Part of a small language model's weights.
Training: 583M tokens, 8902 steps.
MLP neurons of a small language model. Each row is named by its layer, matrix (down: output weights) and neuron, and shows model dimensions 170-297. Each number is 128 + 32 x the weight over its row's rms, rounded and kept within 0 to 255.
A block is one neuron, or neurons of one layer that tend to fire together. After each block is what it responds to, as a language model described it from the Wikipedia text at the highest values.

L4.down13 [ 76 159 121 116 133 136  83 132 140 112 111  93 154  89 144 182 124 203 108  64 151 113  56 145 152 101 112 157 119 127  78 217  83  82 107 114 154  43 185 180  73  87 114 174 195  75 145 143 120 131 132 124 169 151 139 168  81 104 127 145 117 126 143 164 108 132 136 135 101 166 129  62 136 120 131 121 117 147  81 155 122 103 109 115 105 136  52 136 106 127 156 100 160 132 151 141 161 153  94 123 102 107 146 126  87 137 141 154 157 110 130 166 162  81  95  90 128 129 106 156 112 112 174 151 110  97  85 127]
L4.down527 [ 59 130 100 122 176 162 105 149 139 127 167 158 129 163 207 163 102 152 161  90  63 106  55 132  84 115 105 175 101 126 182 136 112 165 146 155 108  85 144 118  62 165 102 120 109  95 123 153 187 139  98 141 168  92 136 131 174 112 112 142 124  93 108 122 121 169 109 107 128  68 193  95 137 119 134 152 142 150 104 131 145 114 113  88  77 131 106 157  85  43 117  89 140 167 140 104 132 127 125 177 151 137 136 119 144 113 179 211 100 111 144 103 151 142 105 101 126  28  75  79 111  80 188 157 137 148 139 115]
L4.down1390 [146 115 110 127 113 126 131  85 120 137 121 119 141 128  88 175 107  97  91 122 131 104 224 144 170 140 142 152 104 104 111 150 168 165 138 110 189 158 188 155 112 134 123 152  64 169 153 150 109 137  97 117 155  99 109 180 161 139 127 108 129  92 103 131  95 102 131  87 173 149 167 167 131 178  61 103 113 155  86  97  72 115 167 103  83 171 131 129  96  89 140 174  98 118 138 120 123  87 113 111 170 104 114 171  72  78  82 153 192 146 151  56 117 149 140  90  74 106 152  82 124 162 141 107 102 149 141  91]
L4.down1482 [141 107 126 130 184 133 145  98 100  98 124 162 183 144 178 116  89 180 139 102 108  53 131 130 156 146 161 193 100 147 144  71 120 133 142  90  85 169 179 121  64 133  80  95 142 117 212 173 173 151  72  80  68  78 180  93 208 166 137 158  79 116 149 137 133 163  99 153 144 125 119  85 115 107 135 136  95 138 124  96 109  59 111 148 153 135  59 153 174 100 148 112  96 118 123 144 148 108 117 136  89 124  96 130 120  79 114 190 173  21 180 105 119 140 179  76 121 115 130 148 144 102 162 145 122 158  78 152]
Multi-digit number endings. Last digit groups of long numbers, and the pipe cell-separator right after them, mostly vote counts in election tables (109,353; 44,221 |).

L10.down1846 [113 142  85 117 139 137 157 158 104 155 135 151  89 159 156 141 136 158 122  99 144 110 125 102 212 117 131 158 104 189 117 142 183  99 138 104  84 120 111 111 125  85 170 171 118 104 111 107 145  96 105 157 125 124 127 118 190 134 129 127 124 113  90 103 145 176 137 169 153 130 178 105  88 121  95 142 178 168  49  80  94 112 134 127 127 136 184  95 169 141 132 133 131 115  96 222 148  74 144 210 177 121 172 179 152 111 180 174 150 176 136  96  78 113 149 187 106 143  79 155 141 174 210 143 165  97 130 124]
Initial D pieces, decimal points. Mostly a capital or lowercase D split off as a word's first piece (Diancie, Doughboy, dice, déteste); also decimal points in coordinates and table separator rows.

L2.down244 [176 136  98 146 154 137  87  78 147 151  87 135 156 118  97 144  89 129  79 150  98  49  93 144 146 129 164 183  96 130 138 111 106 132  84 151  92  90 112 128 108 158 159 129 149  75 164 118 115 189 160 140 164 118 126 119 188 161 167 153 140 116 172 133 119 174 134  60 132 130  68 131 192  34  70 112 134 110 112 161 136  80 108 139 142 237  88 129 187 139 108 137  98 118 115 157 121  99 114 113 181  79 129 148  92  70 136  95  94 111  51 141 146 153 129 149  75 134 109 112 127 127 161  80 158 140 100 109]
L2.down380 [139 103 128 120 122  71 154 107 156 116 109 189  95  82 198 170 152 144 152 128 118 100 126  55 210  88 139 145  94 126 168 131 121 162  89  89 167  92 151 114  96  86 113 161 101  93 128 178 181 162 136 159  92  96 100 108  77 145 171 141 106 124 144  91 158 130 147 187 170 179 131 115 155 188 124  88 145 137 145 105 162 117 130 141 115 158  76 109 160  60 133 119 176 169 118 111 148 128 109 129  30 122 133 131 145 103 129 193 129 104 148 103 147 156  80 126 139 159 106 130 162  65 169 156 131 135 147 171]
L2.down390 [232  77 117 110 160  79 194 124 216 143 127 135 103 179 196 112 121  84 129 122 151  65 110 143  81  80 171 109 127 168 159 168 108 145 112 117 116 116 158 137 151 119 107 107 130 126 120 102 118 102 130 162 176 149 136  70  77 160 199  81 181 108  90  80 136 117 123  87  96 161 126 116 147 131 141 108 140 113 179 133  99 140 205 132 155 133  91 144 162 150 114 135 159 118 142  50 137 142  93  96  85  65 125 107 129 174 166 111 123 127 100 148 146 137 146 154 110 130 163 102 132 114 164 101  99 165 118 171]
L2.down447 [ 86 101 115 109 166 118 127 122 118 183  59 128 167  99 164  89 179 146  93 114  97 127  84  67 181 155 124 173 120  66 111 118 146  70  88 162 121 127 183 146 103  80 157 114 162  78 110 135  93 111 137  78 107 124 136 129 147 128 139 111  88 115 105 158 125  54  87 161 181  87 132 142 128 103 127  81 190 117 103 132 194 130 224 148 131 125  81 101 108 166  67 140  56 194 141 164 120 168 133  90 152 121 148  80  82 102 109 112 119 162  93 109 151 139 148 130 152  77 106  81 137 226 179 133 124 137 119 141]
L2.down487 [118 118 110 158 179 132 120 128 103 145 125  87 143 167 211 108 109 145 136 112  87 109 140 108  86 130 103 150 172 155 151 159 115 148 124 153 137 112  97 165 179 159 156 139 126 159 129  97 142 162  79 161 115  74 102 113 157 130 204 121 100  84 184 109  72 120 170 193  95 132 157 137 118 138 170 150 125  93 158 153 103 202 151  53 156 116 133 139 151 116 124 121 117 134  91 133 159  93 138 131 157  97 153 175 139 150 148 166 143 168 121 151 137 183 144 151 148 179 103 107 113 107 157 149 184 172 156 159]
L2.down495 [137 110 117 132 138 151  95 126 168 149 135 140 126  94 154 151 173 185 175  95 110 110 181 141 159 125 117 124 139 118 131 172 116 167  68 137 119 117 169 119 138 136 105  98 158 165 129   8 154 153 121 142 156 150 167  89  99 102 110  75 133  26 136 170 160  88 161 164  48 114 138 142 215 133  93 149 104  95 209 122  92 121 119 123  97  87 106 156 123  94  81 106 173 164  77 124  98 142 175 110 120 139 141 109 108 145 165 135 164 174 111  62 153  82 148 147 125 132 163 187 163 140  78 138 109 138 119 149]
L2.down641 [148 100  85 166 106  96 132  76 137 147 154 134 168 124 142 120 139 135 128 105 103 114  93 117 121  70 122 143 110 106 174 157 154  85 112 105 127 132  92 169 119  97 169 125  62 114 101 190 186 169 142 126 110 136 119 154 146 106  94 162  47  98 167 126 148 135 122 210 124 170 109 132  74 123 113 145 168 137 125 136  74  90 125  94 172 154  99 110 115 164 140 146 144 123 134 151 107 158  96  69 154 138 111 153 113 150 103 168 124 134 130 160 171 100 127 111 119 129 155 122  73 147 104 121 148 136 144  98]
L2.down1458 [108  70 134 156 199 124  73 151  83 115 120 126  97 133 152 157  52 158 168  67  27 155 179 160 142 150  72 149 177 142 183 180 161 154 121 145 144 130 106 160  93 122 108  96  75  99 138  98 137 162 130  90 146  76 131 148 173 134  69 161 113  81 139 121 113 115 134  91 194 113 154 136 165 126 123 147  81 114 152 113 146 151 126  81 101 100 112 175 100 172  83 126 101  38 111 139 158 116 177 146 147 121 159 131 191 202 117 141 140 107  94 161 122 101 153 120  88  60 175 155 157 145 147 105 121 104 158 124]
L2.down1514 [123 120  70 148 139 103  91 115  81 178  79 121  77 156 136 151 114 133  92 108 114 118  87 181 138 148 158 169 144 128 161 132 102 117 122 148 115 121 112 151 129 159 141 176  75 140 141 119 115 172 133 168  82  83 108 124 160 128 152  74 140 162 142 125 120 137  53 161 162 158 112 141  93 134 174 145 177 122 138 173 118  95 158 129 162 123 133 127 148 100 111 137  49 118  66 104 137 119 128 127 153 133 120 147 172 104 108 146 194 129 152 126 123 109 134 197 112 128 143 109 124 207 198 113 155 162 142 185]
L2.down1560 [105 130  48 138 193  95 180 126 128 210 159 150  73 133 153  66 194 149 165 120 120 108 118 162  83 133 162 122  94 137  80 157  99 110 143 210 109 136 122 170 136  96 137 109 131 142 143 122 128 116 110 153 167  65 114  86 159 115 107 168 169 100 108 115 117 122 156 180 182 139 156  94 160 139 113 112 145 127 173 130 129 137  82 121  91 179 101 136 193  89  92 102 110 152 142  80 134 138 109 169 108 146 123 196 165 133 135 109 125 140  85  62  74 144 116  92 142 150 158  66 187 105 208 159 177 151 139 173]
L2.down1843 [188 148  70 143  81 135 153 152 129 126 167 140 108 141 130 123  99 151 130 146  75 137 125 160 114 134 170  94  87 171 154 157  85  63 138 183  85 141 135 127 124 160 123 106 163 171  85 147 127 164 130 130 116 118 121 148 188  76 132  94 113 135 117 135  81 145 149 105 122 178 173 130 121 146 119 143 118 166 162  83 162  97 122 106 134 128 146 159 161 113  99  96 138 145 142 184  45 113 161 104 178 139  92 142 134 128 129 154 149 122 158 134 157  56 178 138 152 132  93 119 128 165 167 120  88 177  98 116]
L2.down1916 [125 110 116 131 187  86 161  84 121 129 148 131 160 118 148 149  99 129 104 140  78  92  97 122 115 146  60 116  92  97 144 155  97 108 108 114  88 147 151 106 149 151 214 127 157 124 186 184  96 131 112  88 123  69 103 125 156 145 176  90  91 134 134 124 122 171 131 111 131 137 196  63  98 156  69 148 170 182  81 184  87 122  79 149  89 121 133  92 116 120 165 224 122 104 112 111 171 131 138 114 114 187  82 171 174 161  96 103 120 112 156 118 157 104 106 148 108  92 124 119 112 125 170 164 131 138 127 106]
L2.down1963 [133 151 187 109  94 153 116 140  75  77 104 118 148 176 160 122  92  81  87 120 118  87 112 135 107 189  96 119 123 131 110 114  81  77 140 106 177 106 113 149 161 124 101 135 127 235  99 111  75 149 163  89  58 119  97 177  68 119 139 162 171 157  53 114 114  73 104 115 143 180 101 153 141  82 164 175  86 141 134 150 109  94 138 152 137 138 109 156 105 119 171 162 116 126 114 143  72 142 123 181 126  61 108 153 140  96 144  82 148 114 159 134  92 178 134 133 146 130 116 145  59 133 123 185 171  69 123 105]
L2.down1974 [ 98 108 100  85  99  38 142  89 128 129 133 150 146 118 179 148 159 129 167 117 148  57 171 152 115 145 178 121 121 140 139 206  71 166 133  81  78 146 115 140 130 128 136 119 161 136 110  78 123 130 170  99 154 119 174 119 194 115 111 150 148  82 130  98 136  93 100  60 130 111 176 139 179  88  88 140 161 122 135 160  88 108 124 114 107  81 123  73 151 129 132 102 163 128 104 114 116 140  52 199 150 119 164 108 114 175 118 160 115 196 130 132 162 175 181 111  74 167 119 151 183 102 143 202 114 145 127 122]
L2.down2007 [104 186  52  96  85  59 143 134 113 150 124 112  82 144 153 109 147 120 174 158 112 129  88 131 187 131 178 100  64 130 152 117 105 117 137 103 141 143 149 153  82 148 140 126 111 139 104  74 145 128 130 178  79 144  74  82 169 142 163 162 153 181 153  87 117 116 103 112 139 110 146 144 147 130 135  80 118 142 121 125 126  88 117 142 148 156  76 146 174 155 122 159 145 102 131 123 159 176  92  96  92 159 148 186 151 124 137 160 160 129  69 129 111 184 117 141 165 205 128 112  92 202 142 153 108 164 163 132]
L2.down2011 [140  76  87 140 178 115 159 119 123 188 174 172 149 104 127 191 107 178 143 147 146  97  88 182  91 167 138 118 113 106 147 164 168 138 141 130 169 164 109 105 195 121 145 113 158 176 171  83 130 152 160 108 161  64 146 110 136 114 131 156 134 120  94 169  91 129 151 169 144 105  87 128 164 126  71 112 134 129  97 178 104 129 165 144 108 163 139 130 143 101 104  95 181 107 121 111  87 117 152  73 120 152 155 128 115 130  99  67 111 150  82 105 162  90 121 162 113  78 162  55 131  96 139 201 164 144  97 119]
Personal pronouns, plus number ends. Personal pronouns, often after what, that, where or a sentence break (you, we, they, them, he), plus the final zero of large numbers and percent signs.

L10.down1541 [120  64 103 168 128  86 118 162 140  82  87  87 135 170 133 195 129 147  58 141  77 127 135 107 104 160 118 101  49 115 116 173 157 134  76  91 150 159  58 105 156 176 121 111  71 146 149 125 128 107  98  98 127 175 101 183  70 149 127 173 148  97 129 117 117 141 169  67 138 100 144  93 129 114 103  83  82 125 104  81 167 104 142 110 104 162  94 121 155 134 154 122 117  72 151 186  84 165 118 135 124 140 145  54 146 129 131  91 133 122 106 115  80 105  71 158 147 118 158 161 204  95 172 156  90 125 101 106]
Clause subject referring to topic. The subject at the start of a new clause, naming the article's person or thing again, e.g. he, It, or a surname after "Born in X,"; also day numbers in dates.

L2.down72 [ 77 124 125 117 182 101 110 204 182 176 143 153 148 120 138 140 100 137 136 108 176 159 119  87 116 170 106  87 166 113 136 170  90 129 138 153 107 140 116 161 132 103 150 117 142 124 134 154 118 174 123  83  88 152 115 167 167 131 127 113 183 129  87 175 185  45 105 145 108 154 127  49 101 111  61 112  74 131 157 120 163 105 118 142  94 104 108  88 127 115 152  98  93 130  69 218 152 118 139 149 155  81  96  85 161 135  73 106 153 145 126  74 121  73 123 133 123 144 131  95 153 134 139 192 118  87 149 185]
L2.down145 [177 141  85 116  98  97  74 213 130 118 220 155 115 116 118 147 128 152 126 152  71  91  82 130  80  87 112 112  85  79 187  95  94 135  80 147  92 143 123 143 138 137  16  90  71 120  87 100 127  67 110 162 132 138 193 115 131 148  55  78 136  97 101 164 114 153 102 118 148 171 115  79 157 179 122 172 111 195 109 135 147 116 206 140 116 135 121 159 132  94 133 167 111 103  98 107 142 112 128  98 147 157 116 138 113 130 113  43 163 121 169 129 168 154 147 182 124 126 145 114 125 119 133 221 134 152 150  88]
L2.down265 [128 125 172 178 109 132  89 122 119 157 151 140 151 137  90 105 103 136 104 106 103 123 113 175 130 138 141  28 188 166 148 134 176 138 171 145 148 135 165 117 115 113  83 133 119  83 120 123 135  86 146  91 182 153 133 145 100  95 141 200 134  78  99 136 119  76 134 116 124 101 153 156  66 125  83 136 126 190 176 131 114  86  67 139  76 117 131 142 165 231  90 100 154 130 118 123 125  96 136 106 130  79 145 133 110 110 185  72 184 130 151 121 139 130  97 133  98 136 122 133 172 111 172  97 125 131 112 133]
L2.down478 [155 114 118 140 155 140 141 138 135  84 127 108 139 171 119 108  61 163 107 130 126 115 130  85 139 139 140 137 188 110  83 132 201  93  95 142 146 159 152 201  96  76 120 143 141  83 138  76 130 132 128 126  98 101 125 126  78 105 114 197 108 197  84 137 113 202 113 172 187 116 129  92 157 206 112 120  81 114 132  62 152 169 105 135 128  96 134 152 147 164 132  94 118 116 103 109 164  94 150 115 102 100 122 128 136 106 134 112 133  65  96 135 136 124 150 130  74 122 140 128 183  83 144 137 110  82 121 148]
L2.down573 [ 67 131 122 132  71  99  70 160 165  79 127 104 170 119 170 135  81  85 143 122 159 108 114 119  96 124 156 141 167  50 117  84 120 109 182 196 124 135  89 176  53 105 195  78  98 158 150 153 129 127 150 134 138 132 109 152 121 115 177 134  98  59 204 137 132 101 125 115 153  97 159 183 104 185 182 138 173 141 133 139 191 128 120 124 123 120 180  82  91 139  98 145  80 146 124  75 133 123 127 116 105 166  90 152 159 122 120 172 123 174 109 194 160  79 141 131 206 100 108 133 158 175 124 194 127 175 171  98]
L2.down575 [109 213 118 108 176 157  79 158  96 192 153 116 113  86 157 129 136 124 170 106 148 128 129  99 100  92 118  73 140  85  35 129 126 129 146 193 172 103 146 128 111 125  85 138  94 158 154  98 159  73 145 130 133 171 117 122  92  46 132 160 123 157 122 106  88 157 148  75 144 109 129 104  90 170 143 136 182 131 152 140 131  96 131 215 130 123  81 135 128 110  93 111 166 109 133 123 146 141 142 144 193 125 115  85 158  72 181 107 102 162 107 125 174 102 116 184 149 109 140 149 131 107 194 135 231 140  86 142]
L2.down634 [109 158 106 110 105  93 142 183  82 123 163 153 114 171 118 135 126 132 122 146  92  90  87 126 165 154 142 113 111 107 108 151 190 121 110 150 133 130 141 165 137 154 123 135 141 112  42 129 150 137  85  97 178 194 112 166 139 117  50  77 119  86 124 168 107 119 132 224 124 132 145  52 135  67  89 103 164 114 146  74  85  81 156 151  89 130 159 139  33 148 142 115 132  86 135 172 129 104 178  53 125 147 149 118 144 149 148  86  68 120 160  90  86  96 140 161 149  87 130 100 133 145  96 144  99  80 120 135]
L2.down675 [ 93 159 150  99 117 133 112 166 144 169 123 116  72 129 104 118 131 145 144 107 149 175  94 135  97  99 109  70 128 152 114 110 116 116 112 159  96 135 156 120 141 137 122  94 120 216 107 155 140 120 136 139 111  94 139 126 166 144 122 207 173 140 113 103  78 191  74 113  87 179  92 180  94 146 180 112 136 151 118  95 134 140  93  84 132 121  82 141 124 110 151  75  83 120 154  96 104  86 168  97 135 163 108 173 152 151 100 106 140 115 102 151  84 106 108  94 155  65 180 139 130 167 121 127 123 143  58 128]
L2.down881 [ 95 148 197  87 119 126 161 133 111  92 154  76  81 127 117 171  99 130 134 122 145 126 152 176  80 111  95  67 146 136 110 157  86 166 161 136 110 160 185 159  69 154 125 107 102 202 155 179 104 142 133 146 129 170 165 133 129  92 113 177 145 123 115 146 101  63 140 140 131  88  83 120 177 137  78 136 161 103 130 119 137 125 139 120 136 165 139 128  92 114 135  71 194 118 132 103 118 152  97 114 171 151 112 142 153 152 119 126  95 142 116 178 140 123 128 124 188  90  96 141 103 122  91 141 127 122 111  98]
L2.down906 [124 135 120 127 118 104 136 176 128 102 127  90 122 139  94 170 115 160 135 112  94 102  92 138 139 105 102  88 104 131 116  79 147 156 172 183 108 174 119 160 168 115 161 125  96 224 154 164 172 111  80  99  81 152 149 135 117  72 163 136  91  36 146 115  85 156 131 159 139 155 151  90 143  98 103 122  50 155 149 132 128 188  99 153  55 182 104 139 104 158 117  31 126 220 134 111 165 127 126 134  98 177 142 153 140 125  94 116 158 102  90 123 120 125 141  80 160 160 195 150 104 134  85 131 139 124 115 104]
L2.down941 [155 125 163 156 144 104 114 110 198 120 129  81 138  89 163 101 150 125 111 181 104 152  74  96 125 183 103 102  91 102 100 103 136 107 151  94 136 135 154 155 174 134 123 128 130 170 183 180 150 112 110 144 117 134  86  72 151 103  99 129 142  81  74 136 138 109 162 140 141 116 145 143 176 129 133 171  76 135  80 168 129 139 161 146 136  60  71  94 137 107 144 103 188 142 131 167  83 141 134 170 150 156 131  87 129 107 155  91 112 132 183 136 145 147 136  90 120 194  97 145 123 151 143 199 118  96 132 155]
L2.down988 [137 156 125 184  95 138 140 148 100 149 127 143 114 112 137 127  62 200 156 138 184 149 144 144 120  90  87 143 109 140 119 134 128 150 116 139 112 129 115 120  94 103 147 114  46 206 157 157 127  85 144 117 144 130 117 135  58 149  81 135 149 124 110 200 100 137 162 128 175 131 163 143  90  94 124 171 151 140 131  99 112 170 197 174  59  63 239 133  90 156  97 166  80 110 120 126 176  59 143 147 152 136 114 153  81 155 102 130 142 156 104  94 129 129 118 128 116  79 128  84 148 115 110 134 115  75  90 180]
L2.down1023 [159 199 122 116 187 135 107 105 111 169 143 168  77 111 124 109 122 156 144 133 105 148 152 159 133 111 124  23  57 128 121 154 149 137  85 115 140 111 138 129 114 138 123  62 103 105 193 152 127 120 121 172 130 100 130 113 105  85 191 133 114  99 103  86 132 105 175  87 140 100 105  81 128  93 180 111 113 120 135 176 159 170 129  80  74 121  98  98 166 118 104 124 102  99 126 138 167  72  71 189  75 203 107 134 152  92 144 134 111 156 112  73 167  38 126  90 180  98 102  83 171 127  90 177 178 159  41 147]
L2.down1291 [135 185 148  74 164 152 114 123 121  83 137 170 159  76  87  88  83 113 162 150 121 132 147 120 164  67 134 124 146  74 116 119  82 138 134 115 101 108 144 138  92 168 173 112  91 142 166  70 112 100  97 163 140 131 163  66 101 129 132 151  89 131 127 127 109 101  83  92  80  81 125 139 161 107  40 168 162  91 148  67  81 189 214  70 120  77 101 139 186  91 107  91 113 133 180 167 101 104 140 152 153  86  70 140 154  98 150 181 164 117 136  93 108 135 112 114 114 178 156 149 143 169  85 175 149 104 122 151]
L2.down1660 [136 122 205 163 181 125  78 215 136 110 143 171 171  96 108 151 127 115  92 161 180 119 113  93 148 132  73 115 159  92 102 197 132 148  95 136 139 114 138 113 137 103 148  93 125 118 104 120  99 137 163 134 113 192 115 141 157  96 148 122 188 154 186 132 119 125 128 143 161 146  97 106 135 212 130 126 163 100 173 113 140 143 179 148 142 131 126  78 191 101 127 110 113  84 155 154 221 142  97  80  81  60  86 108  99 177 160 118 174 125 127  85 141  98 140 116 126 104  84 131 111 140 141 128  60 140 131 113]
L2.down1814 [112 123 145 166 121  99 145 143 128 137  85 136  93 148 103 128 193 115 166 117 127 141 142 133 100 122 118 116 129 196  85 218 119 125 101 146 127 175 173  87 140 105 116 149 142 144 158 123 135  91 136 157 181 129 147 126 167 121 113 129 136 152 186 149 123 158 133 170 134 123 121  98 122 106 159 115  80 111 133 178 150 164 137 172 143 136 151  80 144 140 130  69 195 133 147 153 117  79 104 129 103 127 149  87 133 138  61  90  85  93 100 103 101 111 142 102 151 149 110  61 113 156 116  48 159  80  70  82]
Table separators, parenthesis openers. Markdown table divider rows (|---|---|) right after a header row, and the first token after an opening parenthesis or quote, e.g. (typically, (born, (see.